config.toml
d_model = 768
vocab_size = 8192
norm_place = "pre"
parallel_block = false
init_std_down = 0.0
batch_tokens = 131072
seq_len = 2048
MLP neurons of a small language model. Each row is named by its layer, matrix (down: output weights) and neuron, and shows model dimensions 432-527. Each number is 128 + 32 x the weight over its row's rms, rounded and kept within 0 to 255. Numbers have three digits each. A neuron's up and down rows have the sign that makes its largest values positive.
Before each neuron's rows, "fires before" lists the tokens most often just after its 100 highest values on Wikipedia text that the model never trained on.

fires before: "=", "\n", " =", "\n\n", ","
L4.down227:143124146130113151144138101123137123121120139045100163093143100113175131138132117128103079116120089158155079117075123146137164078101147128138102090127109125149130138098081093117142123169109096116166110178158121045134167167149085154188151111127087101186123110113103181144140079110144114114

fires before: "|", "\n"
L4.down106:126077152162142138107161131127172143146123096164179122194080112119131147170167149139137104143139054110178135102118147129130109081066132086201157108135088096121098121137101094131096141115097092116183137092158125123161104138187163153134089137133127143142068153100133125120110142175166159136

fires before: " |", "–", ".", " that", " to", " 1"
L4.down1029:169069157108139152077058148117193161154066100094129049136152156114107124121095096101125108120068123103098130113131117083126126136149115128074136168148122165085109121112132144171132076065081118165158112140100149134119103077125088147114134102100156120132133079134137084142131121184183127123

fires before: "|", "-"
L4.down44:130178111110104162166086127111178053120118148077139137123115082102060097152106136084082105147116103067153102110150156109162104179148167082131074162140118166125125132158156120133159128102070124143144117097056120182098104114165115109153153126073117124126133125103122058140119125166087120131

fires before: "="
L4.down1546:182099159140088148169088115127181152102152162124089113120131084075114172125142147102037101126083176121096158123154115150132047140145109152194154126154042093147121107125129152131085050173125151084150101119043103099100105146095150121172156081122204137156130175059126126132103176124135069127

fires before: ".", ",", " of"
L4.down1086:077069216101098139149173166119141085167102146115099183110138171169212098155141120126144124067172086180126105149120123140117117141125149117179117106152096130102128117076151100129138173119126181161109153076119146114160101151114087155139158107136112128168114135058118119127083113104180116150

fires before: " |", ".", ",", "″", " (", ")"
L4.down1692:149158126149162129174126106146190163157161137166127202191134200098145153147131123125124134195176174133105151141104172101088098113144148115137156096078104161114154132107141119121110157120135129123180170149156102102138163164125103087146113152153094112113118086110160152136049104146100077060

fires before: "=", "\n", "\n\n"
L4.down3638:060161130086112155140142126149135124114121140123141130108095148144160113092098149153123111151162131110086094145083072143158141107125150110163103141136205131128134124096093148128125092143143095130142102132159135079158123129092114105155092110125103088067106142133138109042135148082088093128

fires before: "-", "=", " |", "|", " of"
L4.down2858:127135078161150134100140112171107160134167173183124124096135105113082178186182050154093207092169169111099139152148126167129126126081174171106108125118064155190087104126126129163146109113148107138033136132125114150110143165132116147114141106133165100100191165135100135094104102122136090150

fires before: " |", ")", "%", "×", " in"
L4.down2871:114128116152133116130111133067160121148100168189163148172130126149129104231131129083115113101139134115176105114126143193056166164109127168118101121067113125145145141145092172164201102067078129149144121097104136087118108123118154101140116171109095080086085115152170167102160113144113081115

fires before: "\n", " in", " 2", "s", "-"
L4.down648:154194103104100171108113143109147147115196133173061151194112130112116076086036121121065058165132106160149145117140143165103147103167127121163128160085105176136128142125082110159132116134140119089113111083090154192150175125145169147124116115113053154102128118116155115088097173095093125102

fires before: " |", "\n", " season"
L4.down4012:131150073148104184128134171085122110076109161155141134153186160140132079149119126055124118158105113080149156140149105192124127098114143159066139147131116094102134125136114128171109126107119089189124105132207112149142154118116122097141143132141162095116121099116074032132083142182144134072

fires before: ".", ",", " and", " as"
L4.down279:161128126144088091148087137090096088111155190158129178106086112070110084094092140122128134100223102187131148066098157193095110112057125126169194151179138139124147108167162109082103103126038158151103150126135082156109176120122105116120105128149074153180108123141099164123162129100156132144

fires before: "=", "-", "In", "The"
L4.down1322:137134137109116100093110095159141167179070150101104104132087129126113175076167082157147081102179112124153099134119149158112115110075130118192086142109103124127108123115176107105122108142064142132139054167145135133109065101129096131098155111110136083104121132166172123118112155077133167103

fires before: "="
L4.down334:127144114105175138095185137096120154097136156133143142112141121126175102141119096099110134145144097147175124110049079166150077144123166133066091160152165113143156117092217091123089091114109121139141133109123175106075153091128111031161163118189136129138090076089038138135071135072115135178

fires before: "="
L4.down2425:107098164149126090128140132064145137129195136156126172116109143118101116152159160117118118104127090116108115150166094116126118123100139140140117102128147181146067108128132105086108093151100140157123148062119106157102192155220136158146159126118108147125181146116129164120131110098151137136

fires before: "=", "-", "|"
L4.down3994:081168112159073101168147121145096139096083144123092109135136158108201149101116119169141079118061140094122168108126133153181100132111155109191124150052130133154082132173130087148102131168144110176082091084105130160116094170109141110128098091084094108111133125131156148155087089155166162134

fires before: " |", " Aut", " Reg"
L4.down1313:142071132147151138132132122101118089109151147139130143128126115127123160151181116127168183120137185076135131192098066114116146082105106115187095153096145139099088178077084137143132123162114092158106167024142093178103079142099206135112130153129112093164128137116158172144107144122172132119

fires before: "=", "\n", "\n\n"
L4.down3147:074089134130087123107193112108147152139108125122134086149091142142130162099086132098091124167085146110120104102096105137125145161159224122134164062132150129131081116123128099133152124172126125122107129104102059149129081069119089101165178093154147166117063156054091093073138080187079126138

fires before: "."
L4.down1484:154104115184203147132092096104132114157160117106148077139150162140083140067098099139136104135151148125159141133163101121102143129054115102144127158115139197179113060103163164123066135093072088161077157093105127144100110141204154205155104106118094115096148154093122192177106155160108104121

fires before: "|", "-", " 1", " 9"
L4.down1267:113091135138153178143142118143126117142116204157107187105103083183091142180185068131120158114164108143185082133129135122094147128168134176091120149140173135154135134109108116148083181139135161176104098184128161127083154151177139130163094124115153043111198154151087097100131130092137109108

fires before: "\n", "=", "\n\n", "te"
L4.down710:148150136151172195135101108090113156159140148114117121124155104082126179103109085162119181095123181082091116117193087143104152126087147105064165208143151181138197091102093193068109097117153073092126115152144216138084124080170137134198080123123084152102143117103108129121126128143166089166

fires before: " |", ")", "-", "}", ";"
L4.down2075:148126091092082115151136154154118103172119122115091117121068196081097116078150119097114129124167135107126115230065121225128120146115159115157148107149119071196136153115115119077146100107107188137109162129080146133132172146135134138117130162145063141092114129156150128165154129135086175186

fires before: "|", "\n"
L4.down2055:133123117135147180079216070106115093102127060070141155180105058135094110133133112111131133134150095201132147085108109147118119159132138141123129154121143163091136125124122072165139094178066092092106143129156162112110150133174149096156142148151133114128127131107136086115164152180084159077

fires before: "=", "-", "|", " |", " season"
L4.down260:116092149108138155114114093097132127120149142101113161139087175038148162163074129097136152135130143120110111071105126148130118088083109100127133092120083160099107103106127153144176158153126092134113112136158046075155108117172100132095115098110162160166128147136077100087143123053086192088

fires before: "\n", "\n\n", "="
L4.down2596:096115108115135139111127134055119126119107150120126106138107111080143171140165094099079136111106137163102129127176122112150095116205200194085124121097124150091088098135097106086063101130147097180108113151137085121137091152128126105157124168090159143148166115187111116141127186201145115139

fires before: "-", "|"
L4.down3277:097149160088155145136094131177140151168074108101159106146087178137108132133101138065179123224158071130093140166083108156163104094099146085109162114126135145121097127183231130160146091120114151124125154170118134137103112091096129115108151161113114102083156171129070100130173152145116167158

fires before: "=", "In", "\n\n", "The"
L4.down887:140103173087113128126136085131156082101102141123143134098106125092159199139131166148158103167105107139109111124156140093111078138091185099172161119103106124089169109069170197112078142092125057124185120121161091114096091114125126091154126185195094122135125145072152111120161095186126203117

fires before: "|", "-", "00", "0", " of", ":"
L4.down2178:089126123142182137124129158119094121106139129155156147106113131176115095128123157091130111069124160141131151113140180192150207157179142192206109143062105158114155086179134095128167124152133087172083141116144120130126097108113151107142129132038071136178155201147134079146133092132121110098

fires before: "="
L4.down2651:102094123176089123148164086161146116127174105111125142141165133170087165169111156110062130160138105156128141151102124137083080168173148139168143100130117157128130112169091118104077152064190146102110113076078127121118100148162130076110124146124105107140114135129123128149144162136111179163

fires before: "=", "|"
L4.down1602:136085083117083076113128177124108158133119112191170161124130088105128099077132160088140135103109100128177118101168145146146125101137119037139172138129100178126078139092126100136119081130101153149103149125192070138168060120120184144158128125097067091149131122189163121132140113140102152097

fires before: "="
L4.down3195:142141139118101119119122130142160102105157147093146121113088138151107083098126144086113069145140143095091148144169167120139117118133108131121091123130096140112087108088126150139099157110110177159145180157141139112107115155171122163098101120146168085145119146059119148091124084110136114123

fires before: "|"
L4.down2297:199119138150119113101119108119132143132117089129114157132173116101136138169174093115092083135178164138133095126105131134136130129128059122148141131146158185119135137099092117114148128172150082147138167161107185127194127170172135116125143093164156122149117196121137179069149180197100140115

fires before: "=", "-", "|", " was"
L4.down274:165113122140105136151104136122141134183139127102104157122136099132060121133116119063104123129168141121102156106119145140131101155151113161159161136137126153141102107146132119137137123120132137151113124145116109079103136127091114135129156139109136097124139114134108100134142150165146074102

fires before: "|", "-", "="
L4.down1081:156142135131121110163134141120191136095113153096154131087153143142116123070126110081120106137121164110097115140147119139125128086112118141110103197162135130113173132153130058112185147132164141161127152103150118132126164173123115183099143138124105153144136112190113172167106155137143141148

fires before: "="
L4.down2576:125097134142091107134155170083123140100129135112120130140139133120133132113091121147131136120136127171114142130113109110167112137118123152104104122142115124127182119107143130107119126133134137122123140075104114132140131122126136146120147147138116112122121120166109147156103142091119178106

fires before: "=", "\n\n", "\n", "-"
L4.down1156:086121153149120151107117090121133173132153085082097134148141127090140135127136111120129075140073147138101146093191111166118150089083082109122152137099211128112126117127203139134063062151067127128095191126181143110088132150154096171132155154107074096132174131111067149100195101137144154168

fires before: ":", " |", "s", "\n", "\n\n"
L4.down3662:090079162120179162112121114106091131044171028079095187110103071144138125129143161119182167129146128088087134090141083127088136114103099235105085140078113113140117145130133146135138142169111127137113105106116096117079102128152148134188157185157133122055161138148112094086153119110159079120

fires before: "=", "\n", " =", " of"
L4.down60:103074142116141123080119152098124138141155139153103145216179132122093188145120127106130135100106128164078156071087112152068064103151131092135160147083076141139114127102185107132094095195104180104135084155110105133094091142079087153078105094140068098136166139119121125077167174112195137143

fires before: "=", "\n", "tic", "xi"
L4.down3722:119131153150100118083102109172096092157117142144130163140142112126104123082139127051177115135143148132119081141107178122097120097126118117131091196128174145140123142110104126100178092166118095136106062095104147095129138124137121073131141098115114104160140154149167132138124122138175104029

fires before: " |", " Set"
L4.down4093:124097160050154101146151122134138099094140159122152132097177143093056134089107115138181079156148152056105155153104093118122125121174110125140093026132125110163046093087122080137119144154143157116053167131161076091056122131082158078094135097182094127097153137136108091110176091113124133140

fires before: "|"
L4.down4038:187033115150063153168111116086111107114121099106090129090099164161130144142139158120087137126106095128130115020070103099096117142116164128158119124128128105102167106146109120176138225108102132093132133122148145165126132133162067175131102116178102153148138125108139125127105134129163103160

fires before: " |", ",", "}", " (", ")"
L4.down2695:143115121107169167080050101058198161139116106130124150096153116117069060129178163086171165106146090106089116111154044134107118105095137133124085118136089146101111155162159167144122150117147136230085143080125139152148089173127145121124162151111185176182113097154104109117140136183146137091

fires before: ".", ",", " and", " (", " in", "\n"
L4.down3446:144100113155125170100118106138148077134139112082138163150119140138140146172098115059152148116106134111066150118124152176166119149101100096116149092139116108146087114126125078132153125142090185164123167171154108170140158129145171167117187141134126136169081074073132098193156170122163100116

fires before: " |", " chart", ";"
L4.down3379:175136060153088118141116145099049151082108133141089156160120122106089133158126131056205172128117128157166201161154123151078118096070158131159144130128115126124130192107215147168073204159160154066106158167201133143119128161113103068155098158113079084143137166143106068148108066138063151154

fires before: " of", ",", ":", " in", "s"
L4.down311:102170163093088116203188079193106152159134065122147147137148118155153155164102155083122109152173089156143167150108149132124159167131142149109148179133160070094106125108155121121168167126170208144164102123099114080101097130091101127132156159196119098147114139162116100152147106153150106130